From a checkpoint of a small transformer trained on Wikipedia.
Architecture: LayerNorm before each block, no biases in attention or MLP.
MLP neurons of a small language model. Each row is named by its layer, matrix (up: input weights) and neuron, and shows model dimensions 314-409. Each number is 50 + 10 x the weight over its row's rms, rounded and kept within 0 to 99.
A block is one neuron, or neurons of one layer that tend to fire together. After each block is what it responds to, as a language model described it from the Wikipedia text at the highest values.

L8.up25:44 49 60 48 67 40 61 55 70 66 59 53 53 62 44 34 41 50 37 62 43 69 59 57 46 52 47 48 50 64 38 40 59 55 45 44 60 55 55 60 38 57 45 50 56 57 52 48 66 54 71 45 59 47 52 47 52 54 49 45 43 71 46 42 46 39 76 41 49 49 50 41 63 55 81 52 44 61 38 55 63 46 42 73 44 46 60 46 32 42 62 51 50 44 44 63
L8.up59:50 49 49 42 58 27 44 59 84 74 61 54 52 39 57 46 40 70 46 56 45 45 56 54 53 40 52 60 53 43 61 43 66 37 54 44 54 32 57 47 40 41 50 52 49 54 42 45 60 38 46 59 53 52 36 49 29 65 47 46 70 67 43 57 66 44 53 41 41 49 48 44 47 43 48 46 41 36 42 55 42 49 48 52 30 45 40 48 30 53 59 43 37 41 49 43
L8.up137:45 57 36 22 22 41 51 55 58 39 44 46 56 45 40 49 25 54 54 47 61 41 49 70 45 38 33 61 64 39 54 58 42 44 51 68 48 42 60 44 38 56 57 66 41 36 35 44 53 60 34 58 39 42 46 46 56 60 39 30 39 60 60 37 60 44 61 34 43 71 54 43 53 54 58 48 51 47 40 42 51 51 56 44 38 44 44 47 55 41 39 48 64 37 67 73
L8.up329:43 51 55 49 48 45 65 49 49 47 48 49 61 51 64 61 53 55 54 60 43 65 54 47 46 54 58 56 34 55 37 48 63 53 39 45 51 42 50 54 34 46 47 47 48 45 48 64 28 41 56 60 55 45 59 45 44 22 41 65 66 37 47 44 54 49 35 68 50 49 50 37 38 41 57 62 72 49 60 44 40 45 55 66 53 44 45 28 45 56 43 41 48 40 58 51
L8.up440:44 55 38 60 52 36 69 55 60 59 70 43 46 48 80 45 57 38 60 51 40 58 64 61 56 42 53 57 50 46 40 51 42 48 53 59 39 48 63 46 57 62 50 34 31 49 42 45 52 49 69 44 46 51 37 69 45 75 39 35 38 69 52 61 51 45 61 45 61 56 65 61 47 62 57 47 58 46 48 53 45 43 57 53 49 40 52 39 38 66 42 47 44 42 56 58
L8.up565:49 54 57 46 47 23 69 39 46 57 47 43 65 25 40 51 61 48 42 48 37 50 70 46 49 42 40 46 45 42 47 39 59 47 43 48 56 52 55 43 42 58 46 41 44 42 47 48 70 54 54 72 61 45 48 61 32 51 53 46 46 43 50 44 46 47 63 34 46 63 31 51 73 37 35 58 66 32 58 51 59 68 38 49 43 45 34 38 50 44 56 45 51 51 59 72
L8.up808:39 51 41 47 74 41 55 50 59 49 47 60 51 34 59 59 34 26 51 41 66 58 49 63 32 51 38 47 59 52 56 65 83 61 39 51 43 56 39 53 50 56 50 60 55 50 49 37 51 47 45 42 50 47 49 44 43 37 31 46 55 48 40 41 36 51 45 53 66 51 39 37 51 56 53 49 40 74 52 55 33 43 60 50 70 46 37 44 61 54 38 30 63 47 37 54
L8.up882:55 52 43 35 39 33 43 43 46 55 58 50 67 51 59 51 44 46 50 58 64 55 69 40 49 39 35 64 46 54 45 53 55 62 39 48 46 54 50 43 44 44 45 47 45 61 49 78 54 43 51 48 43 51 39 70 36 40 45 53 50 58 57 40 55 37 67 39 61 52 47 40 55 25 50 36 49 53 25 51 54 47 45 56 65 57 42 35 55 48 54 33 52 37 51 28
Responds to: Adjectives or modifier words (or their final piece) right after a determiner, just before the noun they modify, e.g. a good seat, early 1960s, three-year contract.

L4.up84:42 57 35 51 52 32 50 60 34 54 49 47 53 42 57 52 53 56 48 61 66 37 35 61 53 63 54 67 58 43 59 59 45 68 51 56 48 49 48 39 62 59 58 40 41 49 54 24 26 33 58 64 56 50 43 48 58 57 31 66 37 57 54 32 53 48 57 54 31 61 49 65 48 50 63 41 53 59 44 58 65 26 52 39 55 60 63 57 41 46 32 84 57 59 58 47
L4.up194:64 39 37 48 64 46 67 64 35 74 63 50 42 55 60 63 49 37 54 52 51 44 45 54 49 43 57 41 65 59 51 30 61 43 73 35 62 60 44 36 64 63 43 53 37 39 43 51 48 45 55 49 46 50 52 46 40 61 49 40 51 65 57 49 52 35 53 44 29 49 40 59 39 43 57 34 61 42 38 71 54 71 53 44 53 40 53 58 56 61 52 65 59 32 45 52
L4.up1028:47 33 66 57 29 50 47 53 62 47 57 65 45 61 49 51 48 49 43 72 44 58 46 55 54 75 39 47 49 42 70 40 58 54 60 49 35 45 47 56 50 50 33 66 54 50 58 62 47 46 45 65 47 27 75 60 52 64 46 45 56 49 70 47 64 75 47 44 66 53 54 47 34 52 45 48 54 57 52 65 40 55 48 52 42 39 52 58 56 57 39 58 61 58 29 52
L4.up1040:57 34 36 42 47 54 55 47 54 56 55 44 60 58 51 47 38 54 59 60 52 50 63 33 46 40 54 40 57 40 56 50 39 33 60 68 59 40 68 45 41 54 40 61 65 43 39 50 37 30 45 71 43 61 32 68 60 68 47 55 51 48 49 54 39 54 40 33 44 55 42 57 53 53 67 44 55 40 54 43 57 44 50 60 52 41 44 53 49 52 43 80 55 38 42 50
L4.up1063:46 43 52 52 64 44 50 62 64 64 63 35 58 43 58 39 34 65 66 46 44 58 62 67 66 50 46 47 60 64 39 67 60 51 60 59 45 57 71 57 58 48 46 53 60 55 59 64 50 45 42 64 47 28 39 55 37 60 55 50 73 47 62 59 53 46 44 40 72 77 50 20 51 53 44 38 48 38 45 49 64 36 46 44 40 47 68 50 48 38 53 50 55 48 43 43
L4.up1290:52 47 52 59 43 56 41 48 52 50 59 53 56 62 65 58 52 65 61 64 38 56 48 31 50 72 53 54 44 48 83 42 61 38 50 57 45 60 65 54 55 41 66 59 50 62 47 53 33 56 52 55 57 43 39 45 47 50 40 38 43 61 67 61 65 43 65 50 54 57 59 55 54 46 72 23 52 55 61 48 46 51 51 38 46 28 61 64 49 49 39 69 39 77 53 39
L4.up1436:42 53 38 57 57 34 55 72 57 49 36 70 38 28 56 35 71 58 59 64 52 64 77 53 45 65 49 47 47 42 58 31 40 34 50 58 54 25 74 35 46 57 57 30 57 59 50 53 40 69 46 64 47 70 39 53 59 64 46 50 46 53 66 28 49 63 48 35 63 53 53 56 51 43 46 53 50 54 57 53 46 48 56 48 49 35 44 49 58 67 34 71 64 45 53 58
L4.up1750:54 52 47 48 50 48 59 49 64 68 52 49 33 48 64 49 54 65 39 55 47 54 48 57 70 54 51 61 51 50 66 51 56 36 67 48 48 45 43 51 63 55 54 45 50 66 37 56 41 48 61 45 49 48 51 52 62 38 59 55 49 56 58 56 55 50 50 40 49 52 48 61 61 33 43 54 49 55 61 50 65 40 33 52 69 52 55 72 74 55 59 61 42 60 38 42
Responds to: The digit after the dash in sports match scores, in results tables and fixture lines, such as 2–0, 1–1, 4-1; weaker on scattered mid-word pieces.

L8.up601:44 61 44 55 39 71 57 34 45 44 47 53 46 44 42 49 58 64 37 52 37 50 46 50 52 58 36 47 38 44 34 60 66 46 34 42 33 42 56 55 63 44 56 55 42 55 51 56 56 47 61 55 48 43 21 60 58 72 53 59 41 33 40 48 32 53 35 73 46 52 57 50 56 55 46 31 39 36 61 40 62 45 45 52 54 44 56 52 65 44 50 53 36 58 44 41
L8.up701:63 56 43 52 47 41 59 51 61 63 46 65 55 57 31 39 44 44 44 29 66 67 45 58 50 59 54 58 52 50 48 44 53 36 57 42 47 44 55 54 46 57 44 49 52 48 46 44 61 53 57 54 35 54 36 56 28 50 51 41 49 49 33 49 43 52 32 43 53 52 40 51 50 49 49 39 32 51 37 60 42 25 57 31 67 31 43 46 53 57 42 50 50 46 44 32
L8.up721:40 55 53 59 48 50 47 53 56 50 59 36 55 58 67 55 51 57 33 49 46 70 42 48 48 51 48 56 34 52 44 60 49 41 83 58 64 35 53 52 42 58 37 68 35 63 66 41 50 48 61 52 64 25 28 48 54 68 49 44 43 51 62 26 33 38 33 50 31 57 44 57 47 57 60 48 56 50 67 47 60 46 45 48 37 39 51 42 61 48 38 53 46 56 38 42
L8.up904:34 39 45 54 51 61 55 46 38 70 50 51 44 50 36 50 48 61 52 40 48 40 59 61 42 74 57 45 53 67 34 58 52 54 64 68 57 40 37 59 39 28 58 33 38 51 49 45 48 55 43 49 39 51 48 50 35 50 58 39 60 41 55 50 45 43 43 52 45 44 41 39 36 55 45 55 42 36 55 45 44 33 52 67 55 58 39 49 56 65 47 53 57 46 63 54
L8.up946:68 72 63 38 62 59 59 43 73 62 57 37 47 31 70 42 58 60 66 48 47 60 45 47 50 59 54 64 55 40 63 59 36 46 41 51 39 53 63 59 38 47 59 64 49 72 54 51 54 47 61 42 57 38 51 37 27 56 52 32 49 59 61 30 50 49 46 66 36 51 44 49 50 37 49 47 41 37 62 44 54 46 61 50 54 51 52 29 58 42 43 51 42 37 42 49
L8.up1033:56 56 54 56 53 79 52 58 56 50 35 39 43 36 66 56 59 41 51 42 38 43 53 60 43 51 53 47 43 55 48 57 40 48 39 47 54 34 44 57 48 58 38 44 56 58 51 49 52 53 64 69 40 46 55 70 36 48 39 44 53 48 66 22 30 52 36 54 43 63 42 60 49 38 68 32 50 32 60 53 61 46 69 58 43 55 38 29 54 43 38 43 48 50 52 52
L8.up1322:39 52 56 43 38 73 59 53 50 37 51 42 52 35 46 61 44 66 54 48 68 29 46 60 43 48 21 53 47 49 61 50 41 45 49 44 58 37 39 56 69 50 56 50 48 43 69 46 31 45 43 51 60 58 40 37 39 62 54 43 57 62 47 59 29 48 57 37 45 60 68 55 60 54 56 47 42 37 62 45 60 50 49 63 47 45 43 55 59 44 33 65 74 59 28 49
L8.up1412:52 36 62 44 29 39 56 51 49 35 50 35 45 38 43 45 48 57 61 40 62 59 47 39 61 53 57 46 43 43 47 57 50 40 52 61 61 54 50 57 56 60 61 43 57 37 59 38 46 49 39 41 43 51 42 58 42 46 47 60 43 55 60 51 43 37 47 48 62 54 53 52 48 48 30 43 54 50 64 64 57 38 44 53 32 56 62 53 62 57 50 63 64 44 47 27
Responds to: Final piece of a head noun that a prepositional or other modifier then follows, often plural, e.g. differences between, obligations on, effect of.

L2.up193:50 58 46 38 52 46 42 34 42 52 68 44 36 52 64 45 40 56 46 43 51 65 65 56 52 60 45 58 49 65 57 48 56 56 50 41 51 32 35 47 41 56 60 42 45 39 52 47 37 49 50 56 63 58 62 59 62 51 57 66 54 45 55 33 56 28 44 57 52 53 46 59 55 43 44 43 45 51 51 42 80 54 66 57 59 68 42 64 55 63 48 68 50 40 47 59
Responds to: Later digit pieces inside multi-token numbers in tables, coordinates and statistics, such as 20|1, 46.60|2|778, 15|9; also the s in decades like 1990s.

L2.up199:38 47 48 47 44 44 59 37 60 45 39 45 65 64 34 56 37 46 62 58 66 39 59 49 51 48 45 43 58 46 49 18 50 46 54 39 56 62 62 40 50 68 61 54 50 47 61 50 26 44 58 46 42 50 50 50 63 52 50 64 71 55 67 46 35 47 45 61 39 41 48 58 49 56 41 69 51 47 50 33 40 56 52 66 35 51 59 50 46 51 55 65 56 44 48 49
Responds to: Non-initial subword pieces that finish a word split across tokens, especially after prefixes like re-/out-, such as out|comes, re|ceiver, Manag|ement.

L4.up299:48 63 43 40 49 73 58 44 57 41 41 50 56 58 39 42 41 41 28 45 40 52 64 36 51 56 56 66 57 53 54 53 60 56 76 42 60 51 46 61 60 52 55 37 43 55 67 50 41 45 33 62 54 58 49 65 65 53 57 48 53 23 45 61 49 46 72 43 68 66 39 48 58 49 43 47 67 40 55 63 51 53 68 61 46 33 42 65 58 61 27 45 73 57 65 45
L4.up357:54 55 43 57 45 48 62 45 43 42 54 50 55 50 38 59 55 50 61 60 71 59 60 64 45 73 57 56 60 48 48 46 46 62 55 54 57 50 50 58 52 49 44 58 62 57 41 53 51 50 70 61 50 34 27 55 47 68 34 58 46 35 44 51 34 56 42 50 44 66 40 39 54 46 62 61 47 63 54 39 44 70 59 67 56 33 60 62 33 42 55 57 42 50 58 48
L4.up874:60 40 43 37 46 55 43 38 50 63 48 54 50 56 37 56 46 34 49 44 48 49 37 34 39 29 52 42 44 43 44 38 57 66 60 38 49 59 68 52 50 57 47 38 59 61 50 33 46 49 39 51 53 61 41 68 35 33 46 43 51 42 61 42 51 47 58 28 47 46 46 59 58 48 46 63 42 42 72 37 61 48 62 64 58 40 55 48 69 55 36 39 36 50 47 37
L4.up1159:63 55 59 48 38 45 44 38 51 41 43 46 56 43 41 52 55 57 65 54 55 48 61 57 60 73 45 40 35 54 57 53 41 63 60 62 47 41 46 32 51 48 63 76 56 58 40 50 52 53 41 42 68 52 43 59 56 58 62 47 54 57 61 51 57 44 40 50 55 50 42 50 46 50 39 45 54 36 33 42 45 53 63 52 46 52 43 49 48 47 43 54 56 53 42 53
L4.up1443:28 43 59 53 50 61 41 60 43 36 37 30 52 51 55 62 48 40 54 47 41 69 56 34 58 62 31 51 60 48 61 45 37 46 55 50 42 77 72 57 37 39 64 65 44 43 49 45 46 36 64 56 53 55 47 57 52 42 43 65 48 56 30 48 56 54 54 54 40 49 43 39 51 54 45 54 28 62 48 58 27 36 56 49 75 57 36 33 52 67 39 42 45 43 63 42
L4.up1588:49 57 61 50 54 59 29 58 50 49 40 41 51 34 48 48 55 38 49 52 42 57 80 29 52 46 41 58 48 60 69 32 44 58 62 44 63 26 51 42 49 50 40 51 65 39 56 61 52 67 56 27 61 50 38 54 53 53 45 60 65 45 55 45 46 62 62 45 44 42 47 58 72 45 37 68 34 58 49 52 51 46 58 62 56 53 74 39 45 50 56 63 48 55 53 59
L4.up1632:66 51 34 34 41 55 52 55 52 50 46 41 53 52 55 58 57 58 47 47 46 62 44 56 61 47 60 55 51 50 41 68 47 54 44 65 40 54 52 63 59 54 42 55 40 50 59 61 28 71 39 36 55 52 48 54 55 40 42 38 68 32 46 49 51 48 37 56 57 54 49 64 56 63 39 58 50 47 60 51 48 50 42 58 45 45 53 41 41 49 56 62 37 26 58 55
L4.up1639:46 56 48 45 49 50 56 43 52 46 31 50 51 51 39 72 67 58 40 39 31 53 64 49 49 59 48 50 67 46 50 44 71 46 44 52 66 48 65 43 46 53 57 37 44 67 43 49 42 49 65 53 45 30 51 63 42 47 45 55 53 50 39 42 60 47 63 55 33 60 57 44 70 48 47 44 65 37 47 50 58 41 46 50 40 46 45 62 48 51 67 59 34 48 59 48
Responds to: Last digit piece of a multi-digit number closing a cell in Wikipedia tables such as election vote counts or stats (37-8, 46-4, 27-7); weaker on mid-word pieces of long names and words.

L4.up197:46 46 37 53 59 43 50 51 68 51 41 66 41 32 57 43 59 47 67 55 58 70 49 50 62 40 47 59 50 51 46 54 50 58 51 59 49 49 51 45 60 49 73 75 46 48 42 50 41 53 75 52 65 57 52 42 54 47 53 35 61 43 42 38 41 49 57 41 32 46 39 39 62 33 19 29 43 47 66 40 54 46 48 48 39 54 42 67 47 52 53 54 55 25 34 47
L4.up323:41 54 48 33 52 45 57 46 51 46 50 64 48 59 51 44 38 69 58 56 48 58 49 59 61 56 53 61 55 43 39 44 60 49 64 70 65 55 57 47 54 33 42 47 46 51 37 48 49 31 76 40 48 73 53 57 53 62 42 49 46 51 64 44 57 37 65 54 41 56 39 23 58 53 51 50 52 60 58 41 36 32 55 49 61 43 46 48 57 49 50 45 59 23 46 73
L4.up401:57 39 64 41 50 41 51 44 49 56 51 55 53 46 49 51 51 44 58 63 41 67 39 57 64 27 59 61 47 43 37 47 69 44 56 60 50 41 63 59 48 56 53 51 51 52 57 44 43 22 62 50 53 60 69 51 50 53 62 38 45 55 57 60 60 55 53 56 45 51 63 45 67 38 39 38 56 60 30 45 54 38 68 52 43 48 42 51 39 54 43 51 57 22 52 46
L4.up602:44 44 43 64 46 47 53 32 46 66 55 60 66 36 58 41 56 63 59 45 29 59 49 47 60 35 52 53 60 42 42 57 57 55 52 60 35 56 42 38 65 35 64 66 61 46 54 59 34 44 61 69 54 63 37 45 63 59 67 45 59 52 60 42 64 42 73 37 44 45 38 59 48 47 43 32 62 34 56 49 54 51 60 73 45 45 51 46 55 54 42 49 48 44 40 38
L4.up883:53 56 53 48 48 51 40 70 50 40 63 56 31 39 64 67 64 47 39 52 60 44 42 38 63 38 31 44 39 38 42 42 46 44 33 76 39 50 42 43 41 50 33 46 36 57 63 45 47 38 46 55 51 54 49 47 51 59 46 44 49 64 51 48 36 51 30 63 60 56 50 70 62 53 41 44 48 57 62 59 48 34 57 54 45 55 42 42 57 38 35 40 52 55 41 48
L4.up1231:46 43 59 56 39 53 48 45 54 64 51 51 29 33 63 45 56 49 48 59 39 36 41 63 50 54 65 48 31 34 53 49 39 41 53 44 43 27 69 35 43 39 60 52 51 53 41 54 49 47 52 66 53 48 41 59 39 54 50 64 48 49 34 31 52 46 54 36 51 33 54 43 44 40 64 43 70 47 35 68 30 51 62 45 39 55 36 34 53 36 46 53 34 35 58 41
L4.up1248:58 45 55 53 34 55 39 52 70 51 50 59 55 45 44 55 50 63 57 46 46 44 40 53 63 39 46 49 50 36 56 49 30 57 54 55 45 57 51 45 52 46 45 49 42 75 37 56 62 58 48 60 56 45 39 55 48 51 42 61 53 51 65 33 64 63 38 53 49 51 52 55 42 37 29 32 44 45 68 44 53 71 40 52 54 54 44 43 63 53 63 46 50 29 60 50
L4.up1543:49 30 63 56 43 52 57 62 26 57 51 48 48 33 57 50 60 55 51 56 45 64 47 51 45 57 55 50 56 56 48 51 52 49 60 64 52 53 33 31 57 48 47 57 53 43 37 52 65 32 53 56 58 46 55 68 47 59 63 46 38 29 46 43 53 45 54 41 61 41 37 68 52 59 42 58 56 44 40 65 59 28 38 53 44 62 40 47 50 68 39 57 52 50 37 56
Responds to: Fires on the final piece of an adjective or compound modifier just before its noun, e.g. outspoken, intense, three-year, short-lived, or.

L4.up80:42 48 48 56 36 49 56 49 41 61 48 31 56 29 45 53 46 57 60 64 53 39 51 76 59 41 42 56 44 47 52 71 60 64 43 54 65 35 53 54 49 36 61 54 36 35 53 34 47 56 56 41 41 55 54 48 42 57 51 37 42 61 56 40 55 49 44 58 51 51 56 48 44 45 50 47 46 43 40 66 36 29 53 53 62 52 47 53 48 49 51 56 67 42 55 34
L4.up164:50 47 44 56 61 57 63 43 46 75 48 36 60 49 39 30 35 45 54 60 72 64 59 53 61 33 56 40 38 46 62 45 57 45 53 57 52 50 55 43 53 58 67 38 52 59 46 48 55 66 43 36 37 35 38 58 51 44 64 58 27 69 56 50 53 42 42 44 43 48 34 65 48 36 56 43 59 42 48 56 28 47 54 55 25 47 55 49 43 48 48 35 54 44 62 54
L4.up316:38 71 56 49 36 60 40 41 41 67 38 59 68 52 56 43 39 49 49 44 53 67 43 53 50 50 52 52 53 39 66 37 54 47 41 46 70 54 56 43 37 31 53 56 49 70 64 40 34 42 58 50 37 65 47 60 59 41 71 44 41 60 65 43 63 40 43 45 51 49 33 40 39 33 45 32 57 55 59 44 60 52 70 58 49 40 47 48 46 52 63 37 38 50 30 51
L4.up399:29 67 44 32 32 40 39 61 55 76 51 52 65 50 39 53 46 57 60 47 47 54 46 61 50 52 48 46 49 57 71 51 38 76 60 34 53 53 48 49 55 52 53 60 30 46 57 40 52 45 51 61 54 54 56 56 48 55 54 39 49 52 66 41 39 53 42 54 53 39 33 31 42 31 36 50 39 38 42 55 52 44 50 71 47 56 27 44 58 48 61 60 51 57 43 47
L4.up448:61 42 37 36 47 63 52 66 47 51 67 55 50 25 66 48 36 42 53 41 51 43 61 56 35 55 29 39 48 49 51 49 57 62 49 59 51 51 30 60 51 46 52 61 50 51 55 49 43 66 60 79 47 47 47 59 42 63 46 64 48 55 56 34 41 79 41 52 50 55 43 52 45 52 56 55 42 42 41 57 55 47 35 43 41 41 49 52 47 52 48 46 39 34 38 34
L4.up458:49 60 42 45 40 51 52 52 52 76 46 27 51 42 51 35 26 57 60 34 43 54 57 60 40 42 51 44 33 56 59 52 56 50 60 64 51 45 38 59 41 40 59 49 57 56 61 49 42 57 44 47 39 43 66 46 63 69 47 48 40 64 62 39 47 42 34 53 48 58 43 40 39 36 40 50 52 55 55 49 32 35 61 50 42 47 52 48 60 54 52 56 37 64 59 45
L4.up924:25 67 55 33 61 48 46 58 39 75 50 47 53 34 66 52 39 54 53 51 44 54 65 47 64 66 38 55 41 32 56 57 51 32 38 44 50 42 42 62 76 48 61 42 43 53 56 46 42 42 37 52 64 32 49 43 41 61 43 54 48 60 48 47 53 44 45 60 36 55 42 40 72 41 47 41 55 55 37 46 57 40 48 53 50 35 61 59 46 40 44 39 56 42 47 57
L4.up1340:63 49 56 50 53 59 37 46 75 47 45 49 64 53 50 46 47 53 46 63 50 40 50 56 48 50 43 63 35 35 48 56 66 57 29 47 55 45 44 46 40 40 52 42 61 58 57 33 45 42 46 36 34 46 50 37 53 65 40 60 65 54 52 26 54 46 53 41 56 41 60 57 52 36 38 51 67 49 42 56 47 53 42 46 39 50 58 43 60 61 59 56 37 51 63 44
Responds to: Final pieces that complete a noun, often abstract or event nouns before "of", "and", "in", such as adv-ice, cess-ation, strike-out, and whole nouns like landing or creation.

L2.up1526:56 56 53 50 48 42 49 47 48 35 54 63 50 30 49 28 39 48 49 54 62 55 53 65 51 46 54 53 43 62 53 28 43 56 44 61 49 43 46 59 42 62 40 68 45 51 41 61 65 52 60 50 53 46 54 51 31 41 65 55 46 68 65 41 65 49 55 55 52 33 68 63 48 46 57 29 63 51 36 57 37 44 46 51 59 42 57 49 42 58 47 30 34 41 45 36
Responds to: Second or later word pieces that continue a word begun by a short prefix, such as ultr-al-ight, Pre-d-ators, Tr-ale-e, plus "of" after nouns like growth of.

L2.up761:50 40 49 50 59 65 51 58 44 54 51 21 36 47 57 31 31 52 43 56 49 49 52 48 47 57 38 46 46 43 48 48 47 51 58 45 68 31 54 47 57 50 42 47 48 61 43 44 54 53 47 44 55 51 34 57 34 38 59 61 58 25 46 66 41 61 46 61 45 54 51 50 60 39 33 72 54 42 48 45 57 40 56 60 57 45 35 32 49 63 44 50 45 54 36 57
Responds to: Tokens that continue a word or compound: hyphens in names (Jean-Louis), endings like -er/-en/-ur, and digits after en dashes in scores (1–0).